Part of a small language model's weights: a variant of Muon for these matrices, 168M tokens.
MLP neurons of a small language model. Each row is named by its layer, matrix (up: input weights) and neuron, and shows model dimensions 96-191. Each number is 128 + 24 x the weight over its row's rms, rounded and kept within 0 to 255. Numbers have three digits each.
After each neuron's rows, "fires on" lists the tokens most often at its 100 highest values on Wikipedia text that the model never trained on.

L5.up471:107158098123136123100165102152145108125146121117160133118181165176140141104145133082121129114149134139116135122112105160142154130112132147102198140114141145089109120060109140136101086106099060110084169094156091151129122153140132136116104148104108139184115117137114123101143149113132122135
fires on: "v", "ce", "ough", "per", "vi", "2"

L10.up322:133101121106113128099092128156132110127109125113151154113100173161102120139147100107163082090125118136109113144114198137134162154135135153145134181122164133118144127111151156126115092134123095103089145097096100141135131131153132150099142145150097190106143143131125155078099164120140134123
fires on: " s", " L", " col", " h", "ro", "ul"

L5.up348:091129120145106155110095185175126149099113125055130163122139088074107127190164122151138078110127115097111139127155150130102158132118120102139121121146122121077137138114090169093165145110127132137117151154104125110113137106100088163119157106108153104125122134135133131123115154141138171160
fires on: "5", "3", "or", "2", "en", "9"

L7.up424:106138142109109145155139151157107112145097140126156141129140144112159098127161131155102151154118120156122161116192178130113099125149137102107131111110121134154116110128135128096124133169107177083134115129104123091130166126102153121132093121128126152070111098152122087146096137115141119165
fires on: "ut", "an", "e", "b", "ac", "m"

L7.up272:150126102137134111127119074100111123170110144116086112109101155113119152143098161102143110082136119141123117157150158097136115127124146155137159149097151132104127109104105104131151099077191170144129113120153127167108116171075091137149115115107110140117128124129099143097152063124088155140
fires on: " m", " M"

L6.up579:133117122115104123119174124110141094146130117096155171100141116115082090155103159124152135115108142143134151160142144133123128137116149157094122124145112153103078152101124108144123126122126109127125166169124172125154185131158121128108075131100109092081145134120104135164119103150127161155
fires on: " |", "ion"

L4.up350:148136088137150119125111117130126130136131123120121154138138132112158102165129119126151176092148102104158114119165147139118120075106120151140151161099137106152092117116138065150172080133173105142091116105137092126179072167101134124133110142105081147091133096120151094143156116120129203102
fires on: "m", " m", "M", "ab", " M"

L10.up111:108180146127124200128129127135098126116135124113110152105131115135177175135151085132126115085092136147144111132188077100097101121148117117130136112161117124168125158123127086136112136144159131098121160171105191141107146133095134136108117137151137161130122135173140122108117150111150078139
fires on: "at", "ar", "ct", "D"

L4.up595:141067134148131109124100117132138115161132122152151127120129106158116152153116143121116129117123150139110157110167134147127159107120129077090147100129098108072124131087114154168159097087136143120094114157138126116143092123113167131099114183135131130132102157165128155154110135147133095097
fires on: "a", "on", ".", "ri", "ch", "i"

L11.up27:170107157135172105120161127141105080130131099115104103138104116127156135085111074134123189141150105158153125113107103110133125091115099147138112140109146147129142129111130107106138097130151114127078142145147118147092103127140125104147151169096135120132143148149112124116156135130092119138
fires on: " comm", " Comm", " l", "m", " h", "b"

L5.up441:107121146116112147091154154125127140110137122114121126150108116182105118151131116099113134144128122063105160098183143114127119096157107100143108125094123144158109166146145094163147150180125168087123114117087112095074167067126112126161135165126133154129142138166141129131125129133147125141
fires on: "f", "p", "t", "b", "ct", "m"

L10.up673:135115091117138135094158132124110089127185084144097095135179128150112090144156119182146122134122125185134114108095151154136123124135121108107150079078086146145077154151129137105113113106151121164149137126130129117150108170110139115135126138133065159137145117151088113116101157133171122134
fires on: " b", " f", "6,", "5,"

L6.up419:093085107174138148084153138156128139115146165093172147130144104109112118117161109109100137142104108094106088119146103095107141116131142159155102137143095102101110147075095180114151129103092113140085143106127146122092099140113119157138146178086110141116147101143122129135132132129121130117
fires on: "9", "1", "6", "8", "ab", "5"

L11.up680:141111107138147111141110144062141116155165101119110157123141159106118138140122150123091125131102120125147112116119149110157121155156153108082114150122174108111100115107139108080125110064164130173102133132134137133119112117112130137135139144147152124111106111120139111085132136145118134130
fires on: " m", " d", "d", "k", "m", "les"

L6.up605:101100139162109167102114128145138102157139120136137131117152147132117117131125120093125092129136105130135156095069083131138152139112097119146111137128146102122155124137146128116155115135141177131102131168114103122159143120100153123122121176108152123129106144139121111147120130091124156090
fires on: "ated", "r", "'", " –", "om", "-"

L11.up148:153125122138142102130130116137123136113150098152122167147160103174114112152133140167116131118174090141141111126115129077124163140141171139120127124146157143157176103156145141133121154090142092155096137156117132122117105094140147155084175096105149149121121094124142114100145138141149098116
fires on: " m", " |", ":", ",", " H", " R"

L7.up75:123124136136123112121135148158076163145143171140100121111137148143151159090146164150121158090115125116119112175139137110076093119149109088144120130117122124157124060123162147131170135119137081153104055119136155158118142115131116109141116178103106108121124143163115117132136137133150130150
fires on: "t", "ar", "an", "m", "p", "oun"

L6.up255:117115070053156115131140120153101123131167103157159122133152113124156127157113184140139081110189135122132082105111109113131152160141169162095105165170137133139143130127132145149138134118086097100153120139121146102104137129119150135106135165094155142116101129100139172119108140092111132120
fires on: "on", "lin", " mon", "in", " an", " min"

L9.up412:113130125092132126153137110126142112110139154135071156156127175133144117117140104128134110110107178090127108169095150151139158100150164102114114136106126095116162076163105130118159121110107135151119138141099139077159128086140123109104148141121120135135139133150126108102091129109177126136
fires on: "el", "an", " Al", "ax", "in", "a"

L6.up210:149117106117111180068155142132118132128104155133117142161129076121085130158122120151128140136114117167156111156172096133126144090126114153153148147130133117138117092148103134141111097154175118104103107120148174107114094115135134127115127108094089165134131093152136129109169146141128154139
fires on: " ex", "x", "ter", "et", "ear", "ver"

L9.up113:076129134141107154077123147091112120135130117101135150155178134094113120160087142116154139125103092107111130112136155124123119094161120132098122149112160102136159138114168149143143105117126123125134135120093106116151092178103135135057093159156158088151111159162142114184137121077142114107
fires on: " a", "m", "ep", "op", "ap"

L5.up236:149133118129179153138145153132143111124158071145139116151110115102139134106141140096119106133114173131134164120146128149103097076124134097135127146124140167181077159122125142118115150077137105109115150169133123123149105134176160097128137156126129125157145116131132141146124116099109156160
fires on: " |", "|"

L5.up55:125126134096141162161152136137155134098117142123140139101103110122083131131113131165164137130186179106111171099161138130127157111129141111150118156144152136113148160142139098125119062125091133109158100151130153127129146131143116177170108096074135156097138123114117186109136101138103158137
fires on: " |"

L5.up355:145102126132161101142136144121130075142131097145113173174137119163096134141143140142097154154138098162104117141088116111111150120100144129114162096107161131133173127139163167135110155151157140164064116143164121134120140150140129114145117115085140138136148165142135086089119116096154131106
fires on: " comm", " H", " j", " att", " m"

L6.up44:102129100115169127114157119113157131096146081112095087123124108141150175109128132104102161132128131165104132107145116094149147123124103115137147184113127160109126137154112138157156140092151155129109167110109140122098167081119114136101112164141153158109104118161125129156107141139116137158
fires on: "en", "le", "p", "t", "he"

L10.up538:138090125103138121157152119154123112135087134126113138111143122118165167113153130130229117096109122107134118133176086135098144105104139165128124114127117152147129096115135113097109116151112086118155124114141129097150098090100107171144107117120129106147124137128140141161148121107122128148
fires on: "ir", " of", " be", ".", "led", "-"

L11.up611:109163130154093133136132109125097109117124139132057116107143152125147138099126140119117113140103157117144129112188130106084127118124157103137126088165140116151111114119177100135133132117143126115112169138153123137135120135157108117091107124131129141150106142143158105185108184110154103118
fires on: "ist", "at", "it", "%", "ar", "ists"

L6.up38:166124102123118114111087169166111101097131148133163129115166136141204147149105134163110137129124156143101081116115136119130134130123092112138120130065127116123088133137108138124131150099126107095124132061140139151095151145178102111129090136169086106113140120124122148164085135134164160115
fires on: "s", "9", "8", "7", "5", "ely"

L10.up38:148139140126135140137156140124086127111118130101133068153155129128123106116102154095131109153107130164132108105128121118157170106105139090147135090141093133095141139100145196123112140178100120141131135089100086088144142134094168115088157150129118125151120131161179106094151100126105117122
fires on: "z", "en", "er", "k", "che"

L4.up265:109109084116124097149118122141071102104171104145081097106135172144082141137104128133148063103145142110136117130153126143146135143095142144107123124136119095093153113120196126096141148123136172118125134135140128111141097129143126149171129114089107156153120130116156137153122105135146139128
fires on: "pl", "l", "if", "fess", "n"

L10.up478:132118111148114138183107120127136128162093139154164105123112107140112153105107111142131087120127055077133102121105113141097139165138147143124122118136112098177151116147123143130111204173155150147135155146140115149181097115172088169140116118128100129102132114107125168105124141119118124139
fires on: "os", " dec", "ri", "isc", "u"

L4.up109:142113129109109119141120128166109111120100125169127170078166145173139154164128086117140137090140103076144138098122133145165171125115134138103139163143134107168161109156100132160079100126151154152122176133096133145110151105128098113115163111096145120074162113128163145122095108151112180131
fires on: "ly", "ers", "ely", ".", "op"

L10.up97:128104103088092137157115144127102103127121096134148124119154148125161096160105132141097123171104130143101131128146117101196169124102181143116091151152154119130125155112112136145151126155115104119133104108141174126122112155113164140077160113122085134132151092112145145142140176074114112106
fires on: " |", "c", "ed", "ived", "ive", "\n"

L7.up688:104103136137075118120167158117104108145113155159122160127111110143137147157124109100170127098126121113166083111162094168109136123114134095093137101095129135121101127103152157136165135080123153133089154139113159125115085160112125103102098120139158119167105125120122138174141150121128125116
fires on: " de", "-", "op", " Le", "m"

L9.up472:164093119146134146155109176130114093124128076127128093144143092117143107126102172154092118124096167146163106114159132131115156137092137099110129144138132146070131113137098105136149133150122103143128138133143102120107068148116107177198163072138109113122165137135128111111164148110137156115
fires on: "-", " n", "k", " Sp", ":", "n"

L10.up66:153154156121101112139136127105128163122127157156070140165136178146094138165111140150121149121132101127108104190123116123120154094127158116125165108122127086130110137138090157130133119078099082149132181184199150081089134117164146118113113124128110130111130128189129145120085141127153150091
fires on: " J", "a"

L10.up98:156199116103120150098144137164135070123143107135062115106108121118089084143137098156149139130121137138157143095116095140111160116126135112127183127090101119130099125149143109121155132100146114147151122181142128164124105169152137153108122146132144146112079135148114161157120117141154154141
fires on: ",", "ly", "o,", "s,", "9,"

L6.up156:147139074110083146123123153135131122127137137147100098102182108160152134169119143101152140111153132132132106148146127119113129119095096120144134127078088127080096132166168084155110130133101133090113159132177152141127104144100119112100100146121158171133113129136111125110132154137117163126
fires on: "th", "f", "ch", "st", "uth", " and"

L9.up161:145110112169098141125117147170131110125074100103164143125137112157151122145125115106153121113130135133128151152125128128083099162170115105130135131101126135118093144150171098121135096131185175112117159109163123136126116160112185081099089152143155125156115110154121096145131150127122161103
fires on: "ated", "ing", "es", "ut", "-", "up"

L4.up167:164101101146113095118186129148097139109170160111165105155121072106115137122136144080113090135106163131130166081121118140163117142093098127101128118115095132148143146075117157148150125103159116122107147120172128122123140131129140117075092140124117138155092141151119119144140101140133142128
fires on: "i"

L9.up26:133153135196137155142148109106108147103153095115148105116091132161128115141135082136166130122105165096109140148119099123104092089118164166126096153121162120153140127102144111105115097170135093140110128106087142103104126117166147136111121125113151148127142117154117082113124160083138113149
fires on: "oc", "al", "ac", "he", "e", "t"

L4.up158:119122148122153126151123144144120125080161081124100122101113107129108107153117126132138130127097113135123126114171118149146149168125092142146111145133148067157126143118138151116116175154104114135135164151144120086106107146163153122170109193091108120122112094162097159133114127132114160134
fires on: " Gr", " Pl", " Sp", " St", " pl", "ott"

L7.up340:147123058071113104152105095082113112138158145133125145081122133100144133145151134135110111130159173144147107148133121165136111148153152132108121170111176109130147112131077154125116119104099157100140152134185152118127127141130118147066097109097099108134148133174142143121097116088133164139
fires on: "in", " j", " includ", " rem", " min", " for"

L5.up740:151134135126127122199139147151117116168104122122154125166151156159140148131095132171102108113078135130102144116133133104096154104091096137100137112096121134119140117111125167114144104102127118125122152114157101186120126137119102122101091125135136134108124137145148162104137073135117102098
fires on: "im", "as", "os", "s", "uc"

L9.up17:115088122143141139141149091143146120143166102175119127092145168144148106133143115113171128098097101127132163095137136117117133132098123084149159127122122117108122132125124143126165179148073102142143077126111080157142098145119095143125090140161113161162111131128122145115110142084127104119
fires on: " film", " f", "ry", "use", " tra"

L9.up543:133107084157123147100121180111137136140124135138134165121129105112127158123098143143090115095133109068097136112118131119077163104098120134085150162146142116161136137126087160139172102147133124160148112126085107148085138155098122177111116089130155116123153133136132128145124106106100137106
fires on: "at", "ong", "os", " in", "-", " |"

L6.up663:168153113114134153151133117124078167124118126184125114111138124123090141095097162156134125081105119134114142144120118177098139100146124101115126110096130151103105134113129106126107148094105079132142122112130137124093108143134134088096083128151154118095141110157145129113114135134137188129
fires on: "t", "it", "y", "3", "1", "a"

L4.up733:116125112119139120139099194121152147100135173143104082169089070192114167148134097110143157146111141108106127169098101146181150084107085177144128142126118108149117119131095139120122111125154107118168158115121123147109118159167113154134119127120125178118153113128123095082121129143136098128
fires on: "al", "as", "7", "ess"

L7.up322:183166080115140146097155146151156105156143110109116086107160107117110108135113132177177170139102149114151123124108110165092141184150068129141097081114101066129132143150158133145146108091124084137141114137146144132112124150092115114118108120148140146130144155180082139150099135140148150125
fires on: ",", "8,", "9,", "5,", "6,"

L9.up460:138079107127133152102122168178183119118128130143142095110129138138084130140162122116165105167136149148119120124091120098157187078118089103147113163126177129122153098098155160107073103119095154139127133143127104124174129107125125104142175173152136110114111126134143149117131156121153109082
fires on: "o", "ro", "ul", "ol", "her"

L5.up485:132137162140133127132126122157152107107097117122143170113162133171128120109065146119106099141121187127143134097148143139137145144114133102118125143139111165112118145147179087169111129114154120128103134156142145097130124154118147153112079132089134161103163152127120155116124110160134140138
fires on: " |", "ce"

L9.up78:120167132156123095149161097157099154109096147103159128143116115121123143147135105148131142149106146165114148143150113149095093111144168096127110144179170152113151109119159136113126125115148162087097111123163123132123156128177128145131195138115132131114154124139115123147150163119136086125
fires on: "he", " he", "e", "h"

L5.up602:109080106148121131130136169125135146162088125093100157130120151157122125101118117124136143088080102152132114146119128122166150118145188163135142114106079088151123150125128129123107181127105129113109130175148144152152086166099144148161122058110097145096171112098095109120172120119121122125
fires on: "m", "os", "im", "am", "u", " sever"

L5.up8:153126110115143106108126085138123103097151124113117132165134100126141136102111126105143162109180140124168151107126109126148168132151144154124153157164123117066111175118138171159073110146125118119175139117144096157142128127107127157139083104158083116146130109115143107083124121116158151131
fires on: "ce", "le", "ver", "tern", "per", "il"

L6.up467:120118121125146119110150172145143117128159140104143130094152141115114151122119163136118089115159158120134147154130099132086159134119132110154134092111112120123112168100112162164165112095102100172117128113116140133154113110121121110145149127122144138141091127128133117127127170087155134155
fires on: "1", "9", "or", "in", "3"

L5.up352:161112112121151143166145153137114134154101116142146207137163096099138076111134094159125141112113111116110184124146157165135064109101149098105123166180121143132132126138117147149075152146070113155137130185150123120119103133141142104127151121147110138089107116122103144117131158131135135112
fires on: " or", " d", " but", "und"

L6.up675:118117111094083124103082165115155135113111145156115142106164153118149123151158132130170108120109106157176116126133147132143087146140154155127115150121122140156131116152153137122092120156148110145087124111129122096145143174113129128108141108166146146155132136120103146089119124153101145158
fires on: " s", "owever", " so", "ater", "f", "id"

L6.up629:144143124079123135114121124120088115137126118161063108094141148155126154164126124136135141124118130108168098145139117104134127142144132136146111077114169092126151121109128152139087116142121151135141144128115144152117132142093103104066133149111110126115157166158152165135144142197120127117
fires on: "os", "ly", "ight", "ers", "ason"

L4.up385:135119138135081144103164111123171136152154144156090149097128158107130174120125165147136117120147133158144111119097144103095115133155105113157132152073152095103127121138176151150148132089135105161128095148122113153103109123106121122142121149110111117166179107122117107113125155131153128129
fires on: "t", "ran", "art", "oun", " tra", "ree"

L4.up48:150125146169129137110099165114161120099135171107088120123134132140137115121137131137096121138117186092123140157104120089139125152121121152157122122123129129096103139135111139156156123119163101122146186123174148083147157146168115102141123114124133163154125116128130125125149111117125144139
fires on: "ou", " dis", "al", " est", "ess", " I"

L11.up168:132129154128107160190124133111145138099169140132152157156142134178119137089124119103122109128112100138141121129137103157153126130147150110130132164152159168166130139134162117123148167131124176141102146107154165139088132135094164101115123124143090128169151116131106121135111172104132137103
fires on: "erv", "ag", " d", "iz", "inn", "in"

L7.up329:118118104124139140087106142144142121105166138149152122107129153122123147109111155149128085098120083168130142134127134096136141125136145100087180158147111117127092124069107095106134154100169124135092115162117138112116147099119179169109120149113124161146104136104080135168133127117153127126
fires on: "ach", "ight", "ut", "it", "th", " him"

L9.up649:142115144127099109114093157136156135102065130132137140095147117084110117150130105127131106136155130097140145149142093109098148121116135140134137122151136134124145083135129113160106111125128134152106135142145106135119111134146145139129130132125163097099135146151139133111086147139100135129
fires on: " not", "el", "ust", "ay", ":"

L6.up726:074167145129137123061142173145125120155140109161132151137159099123170095130160087117136092082090095135133130147115179129116153163134112143140156150118085114144103100126117149107136097168129137123121146114120153128140151148071136129108138116130092160107132080151130142081102087159119141140
fires on: "owever", "ile", "ut", " s", "le", "oint"

L4.up293:132135107122117126142153131114131159133130134109103120135138118132118137123117117131118110135086103121124135158091158142129102150113152111160155133107092155139140124107117183152150120158133139106132136122145151135134165102108122125054123123124089185105094111165094141171140094141104116145
fires on: "est", "i", "en", "is", "aj", "iz"

L4.up294:142117104083110204112171114123139079122132128176120092165121141121166131139132131089114117110132155136113141111118139128127165115139172070121121099125127129117164142107127110163146111100095164123111143132137163165142115110121127123097102137070136122124130124167133131117128147118119144135
fires on: "h", "th", " |", "le", ";", "ry"

L6.up586:127113061136103112110068086168105109126099142146134087097149079140139125130143092141129131115153149099123158156124112123144140075126114163137126137119117126089141136118124130117109115102118123099129153107134105122102117231153130163172152094160147120126134117118091131113156115112139106131
fires on: "ess", "im", "al", "iv", "if", "il"

L10.up36:146108136132138089130077107097120106161122123122117146118116146143096161164126157134134122080193125154133080128132128088136139100167144130140107095135180106140098139128116154133135118102115107115117158140139096096110120174105124127122113136129142160146168106154142130113122074109155116150
fires on: " m", " L", "S", "M", "L", " l"

L10.up608:161117108094134137122108124111120117135116102116093141118131122118156144138102191171137110094092124159116160135104126167119122134094132148133121131110108151181174137181124143137155160163110102129154121110116141092123138147154138140124071173104157140151126112152095152111132137094127142144
fires on: " and", "ly", "e,", ","

L5.up150:165142196174173178152157113136110112141137206156119134115107146132108131136088101120100159090143128134104144138167128117139110132131131132107141127156134160126111096129121109124079109092127133121125136117123149122124108104091135083093163094111110138129127158121117118110139151122073150112
fires on: "g", "ia", ";", "s", "a"

L5.up633:126124116101103144078098135120158143157133137142137092118138130116176098111094137099153100127105133155158126143119118128130140126096157124133148075109084172111115106089109109131168157129132122090100127145157165122101145168108115126090104119130159131104127170094075142144124145099113134147
fires on: "up", "th", "é", "ch", "ut", "ition"

L6.up531:155127164136129121103119142114158109143138149147098125115110137113112128165138093145117157133156112181135118075092119117131163118138187124109113124142119111114151121096125162129142110146146136151104186128161181128073112149105153137126145099093156163113107116184142131112110110118113152143
fires on: " J", " j"

L5.up365:113156142129162154142113159111132141128122108116134145132113098122146158125061133089153153106127124113179093062126148115125136146157120111084123147153110079130086084141122125117125069080093109117124103116123136102114145116132156128109166164111135136108191143117116122078139170142140127132
fires on: " States", "ol", "ce", " German", "al", "ia"

L6.up473:102062153088123112099149132123153139125157116089110124094140148105152139100120078142113145128126164075143143116178117132157141102123139144113146132144150168151120113132102115141113121125096094122141088124140102105151094117116116196111129163127107164186105114153148144115127116122096142146
fires on: " of", ":", ".", " or"

L7.up502:122106133175136146108129143135114119129117164146144132144146119162106156161142154074128118107162131136146113091105155114121100146105160162129139125111091147126159123099110103089111147168127128177109177157115129144140117118139100119149115144149124184078168143113140146090111130110139134143
fires on: " v", " V", ".", "ov", "av", "o."

L7.up257:123090131136117152144126116132188125150110119162101114101196129145120104144112147124141144139083131118109130126130171124132149176160105114128091134133121131127139091129166133131134155103170134144162128087125131079127130134146096129115145187089137145086160150096102130119141115093128115117
fires on: "o", "en", "in", "on", "i", "op"

L7.up744:119145135097143134076136129143123112112127137131131138132120165118134086124096155152139112128156087158151156138169140085116147124139170160131146128140137098128185081105112144111119151169154134106132149109106179137112117111095135146109091127084158116105166136142155140163157112103114149134
fires on: "it", "r", "gr", "c", "b", " has"

L4.up479:105089128174129175154128143112140110097152071128169126168109131091155101157124123092119172109137184150092135126142158167111155085142148112145112149127150122172137114158142147129142148084152132163134111154138139125106064095159179112119131151148118122128163150166140123151155108113092144143
fires on: " |", ";"

L5.up344:118110100128115112147122095125125131107144124141152159113109132086136144115100113169137142122185140130171121140112134145105102107108142128115110110121158091151144111115133144118155105128120131144125117162145159114105140096165187083149158101112135136066118121125135143077139107114194153161
fires on: "c", "ol", "ec", "on", "ew", "al"

L4.up47:137085134153114167122121135140142088125142065149154166153155150140128138153102134167115120078139122144172113114098171119133127176116128098142142158105142140139154145117149135120126080113164128112134144131169144099141102145131110129126131128108096107105141155099113125089132138163180155106
fires on: "t", " place", "ace", "ied", "ce", "ach"

L10.up461:162108109137166077101162144183158126164159091136154140123109129099122142152142124109121133100151095115159148118115123109132147156169122119157121137061168138121129161105139111138120138126160118088134114083114173120140102156117135126135172131115117153087097139107135095130188144157139136084
fires on: " d", " r", " t", " w", " Par", " (1"

L10.up164:125147116124182097130137144127141119121132143105138127190178154124144162168100107155095135139155140141095052129110147153145099128096101126086103131128125142133157131139166152114139127103111161156085113107153102182089159164116127150170117173178123140110137117126154128122112089092122115137
fires on: "s", " ne"

L11.up648:090169141105120089124130158150179104097145090133124099162137134121138113151162128143138125122146125118176152132127103095115115134119153108116121144140155132116159121081152133108113141150144158090121152128167134104129151159134135144141113138088140109097168126171122157171085140129146162157
fires on: " st", "r", "l", "il", "it"

L7.up441:146108116144145073131145132151100140152136111143075080128122173131093104124097163130104118115139121116123161122139121123124165120106130128147122100147161087153120135118148142133143099113117101052152139132144148077122108095119112129108123123149119168158131140140139115177118142176156128166
fires on: "p", "l", "pl", "x", "s", "j"

L9.up687:172131152165108088063114122162112154098114145091122079156188101131153119118108114104136151112160089151162149126117179091146132125135099157143104119119145100138116141136102076100112145152125134118089092090168123114090119133126116133153183133115141174098136137131105172126143122149136131124
fires on: "m", "b", "u", "v", "ed"

L9.up15:108134129140118168067164107128107141144128167104158127107123137083160112158112090121146116174131137124156135139094101125120139145122170107159114147150146152135161117108134154103115113103117106104139121099158109149135092161149175130115158146093090127146104099154134108116103149102116120110
fires on: " he", "he", "ent", "we", "et"

L4.up470:169184143131105143125133124143157155120133090130114096117189133092144143123124136137150129110117149120162133131138138124114111165111147127113160135119125144126101106089168140134093168095114142116164134069158157106100127144129106134160150112084130156094107145100062178108147172142161127118
fires on: "in", "and", "on", "om", "ad", "v"

L10.up507:137138139129138127120151175102136168142096136126119114166170163127129094150136136153099099137095142068153119152097139097147128127120168074133122108114105147176119137124180157129138090098161168151155132104131119138116143153123128105128120130135095148108154137146154144152128098128125118144
fires on: "es", "s", "or", "ens", "e", "ies"

L9.up536:144134164109137095133181149129170100121125086125122084153138122124109109117146103115122109190115167097167137116125158172127184148130143102127122128165136103132109149124094073112122126059151126119133123162141131126149138148104115089155145163148146126184170080169116131119122156136141164098
fires on: "\n", ":", " |"

L4.up438:141129099123113085160125123107142151111101090125152129134104145132124128156123127092092137161177122147125116139096133106134126130097171118123090122124162118140106105145111156151117116149142134106145167129126143148131129123115100142106122135139150095147154117117122170139161195126094133155
fires on: " been", "ed", "ly", "ived", "ill", " not"

L5.up612:157151146107116141149159154102167110112091128124153107134139145103100127132131120065152111087122131091097157112155110153153191127114158100120139141152142101132144121136155115156136131105108114117137134183115153137107098136109158073138154091106142121148109111155132133169127104117140138118
fires on: " |"

L4.up696:108166177178145130136104147127136139077166156120089133159111108117137140114118099112123118104109149171142137135137115119136138105105147081054105098136097124124102070134142145175131109096114142140130167113088125137101100115129142115109143112098092143123150126118120144145101112120144101182
fires on: "ia", "ie", "a", " York", " States"

L5.up61:127151139107125066145154153135088133096146092108106107131141143144120103136124166140164079091154120155169128128153123151156109122100095113153154185141124085134085137096175125085142114101114104145157148147142100112172145112145159096162121134121158137147116099135143133135142124180118058138
fires on: " St"

L7.up184:126128106130136096107099108157105111122137130128111160128111173141151131121108098117151141101113101134142105143179170113131144092132148130140098196148135143126105113097078141135137123154147163096082153184102127148096145124123103135165147174071142110098149153115110121120140147145138132105
fires on: "l", "m", "ep", "st", "b", "w"

L9.up213:128118124115139101141165153120147139106140113196129167148140175117103117100091144151153125128109140091145102104138130140108158121112119137148124135125133092133084115139084164127109138088141141144120141131165140061136155145141139131118109125143161145131142091147128154146156096144112124106
fires on: " Sp", " sp", "ies", "a", "ow"

L7.up34:156086124111165117155117132119137157129128102098133111124136121124139094127124128134106150161141142141116095168136125132162124147130122128084145120116141147059111141127155145138117132159116130132143151109140129111129105164095120139145105132141113119083126102101125149096105093106118145154
fires on: "n", "erv", "k", "p", "j", "ch"

L6.up268:137152136121147102139161109182123110151101114118117189105156114129104081096133140140117140115084143114108180116141145148128139099118151112105161156135192163125148120131128171145109142124083102094114126079140096105063142154117138093119147101149143109122101152106152139097149152120152141092
fires on: "on", "and", "est", "ime", "und", " d"